{
  "n_layer": 12,
  "d_model": 320,
  "n_head": 10,
  "n_kv_head": 5,
  "head_dim": 32,
  "d_mlp": 640,
  "vocab_size": 2048,
  "activation": "reglu",
  "norm": "rmsnorm",
  "norm_place": "pre",
  "norm_eps": 1e-06,
  "positions": "rope",
  "rope_base": 10000.0,
  "rope_fraction": 1.0,
  "qk_norm": false,
  "attn_scale": 0.177,
  "bias": "none",
  "tie_embeddings": false,
  "parallel_block": false,
  "init": "normal",
  "init_std_qkv": 0.0357,
  "init_std_o": 0.0,
  "init_std_up": 0.0357,
  "init_std_down": 0.0,
  "optimizer": "muon_variant",
  "lr": 0.00563,
  "weight_decay": 0.077,
  "lr_head": 0.00807,
  "grad_clip": 2.0,
  "warmup_steps": 200,
  "schedule": "wsd",
  "decay_fraction": 0.478,
  "decay_shape": "cos",
  "final_lr_fraction": 0.0,
  "batch_tokens": 32768,
  "seq_len": 384,
  "doc_mask": true,
  "z_loss": 1e-05,
  "train_tokens": 286300000,
  "steps": 8738,
  "dataset": "wikipedia_en"
}
MLP neurons of a small language model. Each row is named by its layer, matrix (gate and up: input weights) and neuron, and shows model dimensions 80-207. Each number is 128 + 32 x the weight over its row's rms, rounded and kept within 0 to 255. Numbers have three digits each. A neuron's up and down rows have the sign that makes its largest values positive.
After each neuron's rows, "fires on" lists the tokens most often at its 100 highest values on Wikipedia text that the model never trained on; "fires in" lists the words (lower case) most often at its 100 highest values on Wikipedia text that the model never trained on.

L6.gate555:073139154071110121118140157161076128180190128153116143213115151158105173105153130132048115135103131139192152117126113106130108139165047119145159133110157102137138158136134127065097066147145082124096112097155141082141121116174109095146126076127100083066145055084109170080113119186115112174154107120155097153093072157052101151122165116144138117128157138097083113031115113123145115097169
L6.up555:161112132104126138162126192152110103164114094112123156122099126107164130151125162107076103117110143116175157169139148111101147101105113162137128062121124118094151132141101076153138117127161129169115128118156105112097154081134109106118125111148142076134116094086069080157061144157146101077141167110115081106137143152148094112110173153127081100166142073101179139140109140098162102138090
fires on: "ing", " of", " after", "ke", " to", " at"
fires in: "of", "following", "after", "to", "at"

L3.gate446:130121064128107202061131159173163109094162153111151058178161123171088135195090144104137109143096108137188141117095115099131119087123148162183107170112134108123106139095073122180159094110156116107091150063118128130178136139143136070086121136096191073135113154115152149073196128118151121156132162174144134111113109090119160161154178188129098137152132123118089102162088135114136077149096
L3.up446:103121126154102068158142143169112124152130165167136165059116163135139186107107138069143167157164084171078126159138132104117123045129110084193083119127104138148100129135175097159106148172111143137168151182182107112074119081146124096103120128119111091115120107110137105078150127170112071129149108145173139166118118106112087172189148120131128125071144124097121111173180141163095186110058
fires on: " which", " It", "ch"
fires in: "which", "it"

L9.gate444:126134115109103136125072159170110128131151090111114136091152105099106154114098131102120147163190177169120152177143090125105103134090126148074183145135096172163126101148132135125087096147120135163168158169138159203173155159137186160063138155129126081145053055118141195184177137101154116137102132186124137113150127151125186087148171130163155108168188107074146105094101157119178127156203
L9.up444:131109115127131198137109131113075123127235096152113153111098098130130123099136062113109148163139193131124126165116145127095122134076178175139163120132170100184141133110117123110125147110159110181194104114139164159105176149112113140132107124092122136120121085126118131129081098088142121139096126162129127136148108105101154160091139123144095165154162125088121169105106149095174107146113
fires on: " in", " of"
fires in: "of", "in"

L6.gate628:100156051114131129143119120183134117135144181111103114208132116112143071086133125145130080047114066094157148136095114101148150122160195121130145096085133143117171106125111148091090148144083111108146121145100113139185139117127084161105126166061104091129135137093083133087123189107135099153120093185127110189119122153164108103133089076164159127101079082098080136147139166148125176208107
L6.up628:147137145174092085120117116115095108090160202141047109179171124111113147118134126127093106126123106146128075163170134145097160159081122174164110113144125132179167138081127188129085141182169149149129160155133080143154168112152163186125112140129127138133171138173106136186129052112125161142114109172145111141147173128163084099192148119158151140173089136140081086158176159097133181105149
fires on: " one", "od", "y", "ing", "my", "ttle"
fires in: "one", "good", "little", "my", "some"

L6.gate501:106140105158138127081136163164150138129115118130078159121131167153114101122109101122116112143130227183144176122149117142101129113118138111168092111195073144159071093082138174129103109141125042081150151105088138140173081081079130134096094126150143105125115141111159067128150140118120136106200152136159118135135101128131182076118141102090143077135128118129117132088116122181163135095102
L6.up501:142133124117118179167173092090124137091147167100105126144160173120107175121148089116095071148158077128115114144108132164098152106068084097126175143131164168094115145157158151126107100121150180133139154128128147173114128152137123146082144150135076134087140112148120110120148150138170120092133197129097129101167161100097129128113102119187108139142170113111106142172113201101143091053141
fires on: " of", "und"
fires in: "of", "often", "offered", "off"

L6.gate126:200110168070165139151119201200125088126149103050178081122151066140126104100138094092117116106129163135152097165176127135100131072097165121112127090167099163195097122114182088150111175111126174115131144072083134155137108049130115147112058100117118147085181106146154121127123139064132102202154113129158099138112111112146090141126126098115127081113104146105075153110135146133122137107083
L6.up126:132093131127111144121079103163070118092108127156147179141125147103187111128157077151147168125125118090108133101152096132115159159085151171126168183074150086118095195174095090069170109104130110128142106164149102078126149124068146099110169122155143128169093165190112166136097134141096151163127094144140144187110135191176101124134126137115155081143120183156122116098159115170110159204115
fires on: " and"
fires in: "and"

L9.gate584:170090154184106099148156107145132084167092076135170062121084207111102135199059122136066144122168146113172122165123074093125138149154106093125108113132128162153106148117118076059124114134063083095132154159096122164130090172092171126137174171156084094153127158129176121196156142124143133159138074132182203110120104162101103158094136133118135107145116126145166150096124127132106103108164
L9.up584:178173091160093123157084179152124115129181160170142086117108154106111065166138122133155086099106106120130139167109060166109160129130090121101191134160181141159153089131093113123092054170080046152104136141169116139141090118175089072113119110105152122133065117113122149113117123060085131131110122154156139138126163120162165093122170164075160165127128158145154171109099067060120103122172
fires on: " in", " on", "On", " On", " New", " of"
fires in: "on", "in", "new", "of"

L2.gate465:112119129165114113152193171157124148141148131177130138140131118096107173124145060165118114107118099109129085143115149144103131166224166087076178114163115112123087149120151089140147122164073086179099114122110129089156119109161086108155157147114088100097126108069108142159121123107100140140132090125102094061136122126138106144107184108092116141121113167080102152146123061163145197128131
L2.up465:142102109155108125146075150132095121149133089107164087099155160087085117160142189184097157092125080137142151132128117141107181120126123189129148111131139131163123149179135156074211150075095131117140088037064111087124159124111093175074071098107089123090141178118113111130137069159096148144153131132153048125172136104204119128179098103120157100113120151109154105089081145136107145115180
fires on: "t", "o", "time", "F", "ved", "der"
fires in: "radio", "it", "protime", "robot", "approved", "root"

L6.gate424:119127113167112088110108109146122175182151113136084156140081124150116135133154087187083127124149126114152188105097113135152128174137185079203053057121146140142117148099113184165156155165131125122147147139151071067123108205116127144153092104155134078138096113127114187111221150091076088164113129156130172140166126116100131132156158091100139131127126131147185071137152092097111111104140
L6.up424:122158136148198097139111168138188150137129096162125139154127173145135116101095124122122128140140138099123171089140142167112128210192101169142135122098181146106174093167051142131192133157084218154141094096118125068126156164138134102098131053076125109113115174100024122082142160183151115065131107103089097131136153086180045089130156124110135154100162072192094121205111132145140095132089
fires on: " the", " of", " to", "ing", " a", " in"
fires in: "the", "of", "supporting", "to", "a", "in"

L5.gate310:161146064147075140104135087097130155152139137126078135099072189129123169120091106157137106093139071078143151124127140118091106084183192205175179123117122126107132157120094147158167144097104125114093157145145144135126122185076108128135120076150135077145158127140144104136203117086132166107088090122118166063125161174132161121132145153138188186202116148144142115109127139080179200141133
L5.up310:100102087158149122156139135170112150114125136122117151173070095069056160161201093103121157120179148087140128129081150134099168169125103178115152158101146142117118087217117199121165080134140112138180148140131131101086153150104104110130125110182120117146112111094130153111163145130078113126113123157135119085139191063143058161104120151163147154091172169125104169106127146140078137105139
fires on: "t", " It", " a", "a", "ch"
fires in: "it", "a", "matter", "its"

L6.gate90:107094106153187155115111169130143091121086191146108149129140148144188120132066114149112175126153138070128102131128077141091146071094152079179112162172153094146156119104106117126155120174178145154122201189177125147090125124120121152170223162147113088163103094105090142136102128017107078151109189109118094112134140151168131122147138161094146145139128067152095151082142122197166121166126
L6.up90:116088118141118083083151190114105105101154117130130144117077140075110167122047156140126151137128174083168155161160110076142119082164180139127154171103149098125144115177071136153172115167145111189128131128097131176051151103112133118074170120107158151133111086089150134198094120177070118121108082094105161110156201123156161142066115118119097091176183094155054130199119099150103092110087
fires on: " of"
fires in: "of"

L6.gate13:165133097142093144116090125144181110118108118201083132118188118142104065131173098130158087150077077150099136204077131173057167103124180140107091121121146122148151197119061147093097178123123125174123077087121115123100168112081167144129126077162129112089140085109176155090072075130099058088134146105182094110155146112128129109107182172128093140078096130174150175103134196136166127173192
L6.up13:103096124078173122153104155195147108131197065112142158142156152178082083126114090144098117164104192144075156145117112123100180147097132126165160148159108080090088114074185088101103153153166155166157113126128082109085120116115133151047107092151125099119116096166169133099119072081131124108128073149146170156115121130143100193086168153109165122147163112164135183120116176175169102113106
fires on: " of", " among", " are", " or", "ong"
fires in: "of", "among", "are", "or"

L5.gate76:080088123150105118114146138126118112155177162115166153126122200096100142132100138104072131095128088103132125121103111159155079114123139082137148093078164154076185180105056145189051158140138114115133093127127108103177120098186109051074160119110131099073110107126147145126127152103103116131136107090144088128152135093169139145072153135120145150126120149153141133014116129161098155122151
L5.up76:195134110144065141169142093129129095128200125103105157115117109138138155173059153142117138104099094118110119141101102074048100104068120143171090137100174163134142147112122133202114136133178104160173149144147126145125187113161113110160092138117170106170106096118115136091116129108149123147150114117140111121068106161121159135174215113166080091087169164169144142099226147151134138144137
fires on: " It", " This", " he", "t", "at", " this"
fires in: "it", "this", "he", "that", "she", "some"

L2.gate497:209090106169142120129101139146163139121096177096165046123134183102129131151084147147136127090111121151183107142123207204072062186093116154168131141124171143157172133157148142095089186191099130103117107140122152146090130149147081177092138128137190133165133138200108078149107122136188113132094095056139133160122159139104118096121134116128136178120108087079163099088094133138165105106115
L2.up497:130061170136165154148166136113109175101148151086180092138128152130065129161130153160132103136122096111109093135124112198112024072143151207114132133147175143128162139142133089061115178176103180067123145197123137120140154171178092167138129096133198159220112141180132093116112112132137155137115133139157132165119137121108114110116094075098137188110152122086160109086115127170145131123102
fires on: " place", "et", "form", " against", " score", "ter"
fires in: "place", "against", "competition", "score", "performing", "performed"

L3.gate547:127114166109141118074177194095122137163142142121137147155169200127145093106071138131138115171127133112127179108088102136149138072119151135111162074086130158125105155092092077217092128135120110103151109223092184117170113108102079125087152171155086139117113151118098152118162095192144146126102117092086143138116081147138160110118077124156106139135134094065198127130126136150073101114179
L3.up547:170138116136112108110127144145123132077161184146062084171125180072122091098144096137121127190207171134155132133062129029149176175135121134145080127071174170194108111120142160106140134115105090134114131147080119115167146135123154064074146104110133157111112144199129053132139135127165121160110148113163132142147099160137130136238132100163124100147074138121148128118227084139196167161117
fires on: "ci", " his", " its", " her", " His", "ev"
fires in: "his", "its", "her", "social"

L6.gate499:137136152141137185170138118177127114086195117112168068165115051201039124094173100137139085166204124112101121132107069135165077140154124148101161130107078080115150069158128134126114084143129107133120161191166121108221106162112114122083094145136142130124129140087110128078198176131174127130078126113137108184091143123111105116148155137154120200121141166130111173165057122144142137108141
L6.up499:131074163137133111180124169091160111107089111086140104086102184203073132125152107151166106139133137092146138130128110147160151085146143145045103166184163175112138131150118150107069161150127137164139082161154144101180152122114164091185075054149103151115137107118065092167185168086126152037100142114146101104161151156114141110143099117056139171127119090134118166203090148168147127157161
fires on: "hen", "et", "m", " when", "e", "if"
fires in: "when", "if", "whom", "get", "where", "never"

L6.gate67:130125103134151143141118083114161136087120102110123120113137121117106143096119123102071108120112082100160123050143128104165039128159192121088170129113116181115181139099174124169145134128210084123121124115155180137114122145132124114062147104176099022129154110121148108117173112091067179087127110203185144149112120140100155125099173093141142169110145136137118162119082119129160112069117
L6.up67:107143188123133177094128123126134082071106147103201135110172129157155127122144137111106093113102066140138121090156135098216128126117078162117137103126094117161126142123125099188129114105159113140131086136150218153148081141171101140130197118164114103080157093117138115121098126135120151098144148101165182188113043128079115136048138106135173154157173114086141083062096159121148130123125
fires on: " to", " on", " of", "ed", "ite"
fires in: "to", "on", "of", "despite", "from"

L9.gate543:141073166098069094187116120173167114166214205165110092134102105106062159071178110177154108097101150161143135090170079112111117210176143143105159111122121191135108144126108162112090114087116137115139092127147077108100129127115099098141159115092149141094128166140142147062125122067183115145137162131103158158161113126132151077105170118122146123101073151157078120128118146152095105107092
L9.up543:137099159125096147141110129067160122133150148145153108129157151176087106117164201134076134116123128136135110082075085067141101153121076149186172093111116147143113158101161084167149147127102144151131089119151114107183087174124133155105077119115148128149173168102162116101076130147141126131133122107124131179111118121146101116106130147142120186141088097143075119127121109086174192048082
fires on: " the", " a", " an", "ha"
fires in: "the", "a", "an", "inhabitants"

L2.gate610:100140140152104089142103091094052112111141082215127140141209086137092117141115155227105139146112147139123107128120104114047057175151069087126141092121110156090124169139147115163097141110115113138121150171180114127135149155114125095121128119224102143153127106164153129132169163128145146179208105110175064149180124137130129144174104142125117164107129197116107098099136192120210120142123
L2.up610:104179152184109137100122087054108104117114111135109125143151174147188085094102112091137154130204167103127100183148143181074104151153093112101111175120066122125105069112084122092099192166151062102099111148108126134114167176153142130166113147134148106164135087166165139135122143099065156076154146158187109098165109106110116138128130126143167131103122097113153045131149145086165090103155
fires on: " up", "p", "n", " down", " count", "pp"
fires in: "up", "down", "upper", "updated", "jones"